Part of a small language model's weights.
Size: 16 layers, width 640, 5 heads of 64, MLP 2560 tanh GELU, vocabulary 32768, 108M parameters.
Architecture: LayerNorm before each block, biases on query, key and value, attention and MLP in parallel.
Training: a variant of Muon for these matrices, 692M tokens, 10561 steps.
MLP neurons of a small language model. Each row is named by its layer, matrix (down: output weights) and neuron, and shows model dimensions 64-191. Each number is 500 + 50 x the weight over its row's rms, rounded and kept within 0 to 999. Numbers have three digits each.
A block is one neuron, or neurons of one layer that tend to fire together. After each block is what it responds to, as a language model described it from the Wikipedia text at the highest values.

L8.down223:506469542504477473542524465447533474446581521523471566594487550502464478497534467449603490488435504450494576510467451475465488487565421601539451560551431560529614492516449494503457534421358536484375530434493456547506496479446543456591555411415574414457551514503509441399548502462519489413481491483456526559497606476456572507553501488520555429450572491484520524545581449448485567456537
Responds to: Relative-clause verbs after superlatives

L12.down1093:485520458530525602441398450483507546556502471467529528472469506528529582536407583398524479480503510537507532578545458497476457456442382539528374461544480472472516539486527562535475516513507542404563509495486565509514458525533510499509549451439503476483513581487495489504543523427583444503486513424531458491561535464485520517477552504587553465455529500496495479477509528472433582469424
L12.down1600:566524468550504583454421481439474556458434446494532372567488552483494556504562532548496440453431484464470479456492454521457476566489597514491509612536440495534405443504517388540493458503549435569487481496490514560529540535515536507530449543593390432560481454511431414460543486426428495428534574527554530490544504429542461555521513487603464580529461404479531412492536444441587493467448
L12.down1697:521516515542436540505461561488487401460483514450526503483540504484487600491513471544409334542549480539478490437577453569471518554463422440419458575460490496445467475489527479489437431511554452481401562528490401568535560447478538510463537506461515491537363459474595438524585407541461470530507491566559452471468518513547525495519507509599501552526541541526525490575528574437464497499579
L12.down2156:399602448556471560467487564412562576525465559427516525586474468430501427537456449511439483531544458511547576468479512473544475491446596478617454464559473506531535435468470582553424476496542464399540534607552484520536445417548506446565435456485483441490432560449529486518514608486482543507463478361443571454481458589433607377512477462546534547482465478543471411491532524457501510403571
Responds to: Head noun after superlatives

L8.down2149:495490468529483595503524499558559511427526447536552450498484506636487461580630499519492483381485535572546530583398526446497500460601397501491510500483509462537445517539453494534497550575581532458539503565415470486574498539532527494486476518531552471429508474557506463490514528458475395525469517474519506513504592490457632569535530430480431543346469526457504684523549492455516484477615
Responds to: Location and placement words

L9.down147:400478467527521367496470401554490546497453512516621550582489480524451463416430444503503520506509484464463559478596550469424368444533600548522610486456486503451518504491452562519537508504489541474464429459515423535483483471491484407533530498552526508550544475466489469496542528596423558425508581490478503623411573498451493454499532505461506478496490487462500633488510542521588515441510
L9.down310:554541496441485527488564447575522456384520500499478480512427535495514445454508542481482418463512590549658510517514529516476476537484544495570518523546468466595495427596500497459447463569589497431510560477503440536511454477491531414419409639521551457495586483486539489452576525467512492551458491459527515540439573457481526518577487532503493536527528459477505510541438524485416441458558
L9.down529:472502531488516564487496547441554559454395495481509530464463489499490506523582453485479464494485473508441508555425425565525524581534472547491406518426498513499438447392528485479543505612475421504460507532514522532598533411524563533521514541437494450542550532548564422523497513539469477453435483470466429487592474518493578532523507568509503456530515489499521454479551521508593451530488
L9.down565:613509413549497492534546514509567419504480441560511505447518489501505551508496499571396553459531473419471501479438465486521589538507439596537515511586445457490446517581539424499421555520560502420539512462451533530403464502508527524507513520431440560520558581496489486425549450477460450542563474475509531508597508473406469435444535464481450431460555455447512502453469522529480495458540
L9.down604:423439417535467540447478513495536583583496458451479475508521536544556431522497490464442521494498538493579506402583521529475615540488480482503538490475514526488367538449460470490552676590470503481488488512419550524536567534556589487529479537511526536416476439472462504575510552540555498481552516505518473521418421515439521593515485505551409541434555599489498558534569538470525556518418
L9.down784:455532470555570626463415525445464476560445485465523465499524478515429542416427406452489428418467497503514540573496523549432476519480527485406525530442522529427592600505461563601612462521520511475632536509486467467552576488538577450474535397462438511450474472572464487478460469461555508438461578488530471545484470502545455457413459447460557551454433461520458399537520453438406472521509
L9.down1002:563536526484495511480547493512515551514527544554492453564481500519543504462565516488479546496445512584564459448429566481582533571562534531463567606551525509466484465436592535541486550532494404433481514424492399537551576507479478557508522498463506532447487524533566535488515464490464456463587530432517551481508485512438602478503538529563369473571530482483494573496425579525510422470500
L9.down1079:426488553463560473573513469503484474487546441535524381415473417556554538474479508539438544535546400439443479496582515392493388507536492549473512469570496403441436446496451471453587549444548460579493485475554496555515493509475406472454454525498473548575608518470481481548398459417511453498459480480569581546479470500446521515486454421604498508469503470502507528549383551482529498446486
L9.down1099:508607470530460504440546519466599436515555523444410515511491538481530581472613496464442509525329514457511525485410528427488402517489458515364539513469542595394522440473501512445424482548499462503486485496544600515494449521451581510506419509554449503469488471556476540534490427505537461494582511443450496445436591472538506509455508459593450504523591504483572455552458491414477567467485
L9.down1475:417396650516409451441556524484553507426547513551473506528605469465437400402568546479421512453489426527508432466478470548588538593487588552596548556415495487476446542478580518534472544547507514492445480429495538578478452463475433545580479515447563513431508596518520480501516448529496500474465574473516510452557506448434493445499520517588504497608515491464550403575438597457537552536499
L9.down1706:491479486522448462529501483540537474494425507450526438404527461575524477507513517517458437406421561506491510452525565478489503417446508577431456545487424491462463435548554572464402536538519420512447472528466479567451487517476521581459477452446560552561521485367464520525458478546513578550477584523494546531444488498435492474574482524568520553504550495482498503428470548543508592549559
L9.down1823:446641551507469470454500536552553493504507532562483488531494532594458507458536652463445562448447433526521487447464440523563479596525506558479442506396608452483421482456543603481515483503535496501474517478472461555516552461447533591557482455440496421614476531558472453486491442463520468407513506501450527551550562578517523445565492473460469526530586518500529388607548528492504521460423
L9.down1941:409504423505516561501549508481556482448458501484580413426496521510541509482417450461445528500550596428587539527583473506561597513553439509565535458601526557487444467625508518518463516508480499510461478552556459462590603538529542563495517547504447499500470560442532464456437453481564490527576571482437602524528545509391519498458565492470421555400571426562479474390499536422492454550540
L9.down1992:443458439529464433566461505471497459496602536484564519533478524607537502468454534433501507510571496485467520420546516562421516561549522429500539513483441519505498537473451466514567435495530480502521435538474503588461535441485484492478484419378481515542556480548467531525525504421479518505455616510536508497522489482547465562528496573496347548501498415477491522609491505383494551453582
L9.down2285:490546515514512411516505460514542510552349506473435451459576499425448509463570535414534610476540440506422629533507425478598598534516518547527488523418541397469480517527505539467586504536575536553474548526460485476542489481502467517568446551430467420506481584553537506502543430480505484569527600583460494507533532448439516487406514556546483548504531533492593439620440492465501533522503
L9.down2334:533489458434543554589518452540495478398435365473478474397546427466510501514559484439568584595427534461531472440517482493476453458519517502446449469517446466476535512448524445484414549566563582554493521396526481487494420521525545401559473500425537481487511463451484658466609625528606478540459493462497490555502358507493477533518598452502492448455457524433482466478532462578600446547581
Responds to: Superlative/ordinal noun heads

L12.down241:535441453420417549516553454453438418569515598605497546496413431427488518519516552550583483473468445522536601416475541501548426540546487521507484564452537495448530441512492464499517573449547503558581494451515602545546474480550519491492412508544520419601519353575576495482487544488472429524546511530518515420532565492438487480452518448447427477474527461496419505533504508454508513395531
L12.down297:470466514495555542584434471511500449487553598486375577532563494481466455505560583522573589459522534468509583510551506511514485508539453560438516440412532476494526532478472410515541484555532482519446532383549476542566505622558506505503552453439464499525453448498537518422450639461560440488561604465519553518417494485533430504374513435421523585537504502477536410477438486482467666509453
L12.down1419:558432519487521500532464488512507496505483495459387441525386404474542579529454584425478560472517491439483533354471466563502486551503575531535481432492522480482501516503512486560509509483523457447532459555677644501556470563538462538556539507522520497458472368481476487552471411571441505630425499532466514444464497489537423423531488575525589559471445473521530458534461559523551561487492
L12.down1817:463521480526537447533417518473485456466498580476425498521486606489461521541488592555506557499539483466437522466530540473554501507462493574535517451470570530526461551474500383498536540492633541475413496484514458466543401524414495478420505472488447447518474479509524541436486463487497451444462516492546525533454560553515414468530504515470432545493473588438517408567478452516553687483495
Responds to: Codes and acronym fragments

L12.down623:551577561502531422546531410447578481561528493452510498447471485466490448488457509540606520572414493469583520555455487425542498519493585500549479498562555420535493401553429562465537536486530496472553472581564429427347456445466460485506391485521451489432507441514507469521566593483458421440566395474549523440567449486556488533494417524521531458518568496486443539525628524485503609474456
L12.down1129:476521481528527487588535564499574607496446495531425467571497447465502501435494535527477513430469417515509552454547414541549438466384520659515587477508395482510452484522496392540551561479538474562542494561527410509590490456531534534511587470560387508481502440460499478582451515361487458568513567597513489433453401495450489495550533539554550445521545388351389501529614532441492548526344
L12.down1504:615546462543556455474507520530458461370523474559507432530407571476509495462449521551458417483497322441476489507547474477504525477494508503545434499458416576491372506447589331508447534478498447448542461466489556516511547430439475550455493563484574520539481677478538503528372504479583515511545546578475493503532472547455518533497476436479478558467621434518526434470473462460488388539459
L12.down1597:505440500420420513433519535479542536420541519505484577527549496420579432508450469600461512504538505515537528566557533442534557512554461493472505510534475600505488493453446415465435535553540494459461411510518540536496510551421472528506581524491474544472545538532507459520454558466457508430536417563549491525552480518572539397479441552401540522478583521496526499444485432577494644533457
Responds to: Start of date numbers

L9.down21:439547502516397542471426401478630509475584544479556526498484495536540447516546461505524417490465512562404455534552513487538482448530556503538514507436511578487551537502518453441481551386592514466428492458496511434549351543473519457533525465525529490469517579431508560399480508452580441544462561457463499502529486432467470483485506528453498470478469475477512457526573569502523592404547
L9.down23:403501529532348563541599398518513490460570478498416507466442556520533526425506535489480398564455551453498560529432457485510492496536462522636526492462555530480616479594361556464492474440511497452449548462489460511523575493375489545524502527501418460463535472482508500459535466528487463463513554422426504487552452554452515499432486504495598463442451426487548528524478477580532521514510
L9.down120:498450502511505540495494552515557587481551563456515528496495447557481417506478486445497548472562461434550452430404474440545467484482452478517548541470580407481471453519503499485565506503429612592508421501539558499522417485436444586444438491533494484575422532551528531474471409557517521582391504549540496538495504413481504471579578465538550416470535483441469431580432555394504521462497
L9.down125:552567403469492477536461467482509444496542490613535478475396471606452459474508515489453457528514402464505475407460444454457557515588488429399612494498522524443622516578538522460565474494473421491485558505413535476576461598452458506489508474525546445465495463444510477488523409465526526524545424515616485450470569557525479482587478555533506607515495495470542454644473569531428526476461
L9.down272:498471477505482474503465490545453568438529516527515453501421406604522469473563578506490519479456540533502532448439536448439466475601471534539511508450554508594513511437478445424520538497612589419595488540555587470543482550395530494506522548443496418564501441530595488559379497517464536457538465488510517602542512429507532572510598462500597555534479422388494435546504575456481515547434
L9.down846:454542530510570483460545587620557455464498442559494412504473567466556408552516484569519522541467508418527469449556463479517523588416566543498497451411440478460469573498506485483440610464506536589477472425447478480474485540454475566552515553539545511470473482471469599499408487517573490456604417525509539474455611461592486562491573519528481454410520543485448471489500491398436481559525
L9.down874:528505631472485510524453433505507543498470392466486530477453617499447409505516464553422486437443662461436429496569491472540475521522522392540496491550535527443515464487387544462518555506562575463503551615472498553560547391513449526463468445556508525521493613442505465524520462415520486461526474467526538525490541483472525488415482560458542510468521547471517427462524464574414528415482
L9.down1045:444535487467504440549571440484486481547460507472476420560527497467410448545543548486471489547563481547574498495576431451457553522490447430519531470518495448470533539462434593461598482525529510556488496543498533509527537478508560494481523513487491471490525524559471552463520561524506441464522571542460512458476546489644472554458640517554640505515516479485517575444486535500527406514492
L9.down1059:554511568457479466369437410479506534447475509438408512532533438496502502437501474504533471455408537486480579440517559499459466582493430523512458410466409463571515516514556542442443519532518469457470531385575495482543543526365469577512489513497507445449510497501372553520543447536498489489526531522531497558574451436525538516501467407479519453574551550407600451433484489537417509535619
L9.down1298:553530624496429470465468508619523548558452580404533459542458452505525531497455597482599488465540525478523420551497546453640394506596506491484469498527520546460494472570478507633623426519513509399499568542499474469469524515412506560408506475543456391467545459554482602425483558553437510526577541362494451475530461467558551539547495532465530511463466447443563444485448456482465532413496
L9.down1384:619465562607472524472529529522509488480509612527527538554509490529450506521524603497487498495452505553476567449481529449495484442420576583490438549554581462361580475557545464597529462509554524550474488562511513422506456473596498410504516464466537559566549392543523512552441587436590439400563573439529494428472519526474530553519482528515489591531502491519496474496391571506473618498437
L9.down1805:429608528483411454538543575420541600502492443466484509555537531461530514474521436558525530593467530427417489552472513548454516548489410472495452495561586640541472493530584563470477492550464514490547540489469463569502470478552559493502514448450583491436401430438504477526538547513508545595462492437490502477443486573436535455491495503444457542592452509516571458473479436407569490469484
L9.down1935:496478469401458539440476501489440574494494451499540453478580486514543450589575474510475520524468470535584460500598505550492500502473437435497538567507533560553606481465480552619501548614391495513556456474475529557508543467510454513435530475487539537559576564553521503436462448539488482415511421470481484504528441538536448491441580622551456509564459539510474415506486458470463469423569
L9.down1996:510588474469435485559511507484498488436420425410460484615547563525475530467563522531441538540436541422401542624497500469439515512523433503460472455527495451497531422522505477496514529408579508575463542471479622488443473501499540359467499580516464411410488605445444499568484469528421425516539550535493493456461431497488506439472500535614497496477535496427542555471531486460517429545566
L9.down2292:451460462467513483487491422529434471457490504421490444425551417566492501502505486554391540540479628522509461457434452527501561539489465568471515518486507580474546420488499524495481496508550480475431560548441579479518487461496473507502470392551459550480489420425439488453508425589468553523455435563539566534557471581487536504567522568513500543517486423536478420606560553452463428523578
L9.down2441:550480562581418537610448579551455608459514539473504505385482524570580432518448570526513451518471487422509489591503489404465582402487448600540470411376548512440516428488519447532512523499499451563491539415522472583518467450417617502545552448448490473550539463489478545534580486475471498521502487443495503521522507533502550511418554443469522492535549546480557490577522502487516511467577
Responds to: Parenthetical acronym letters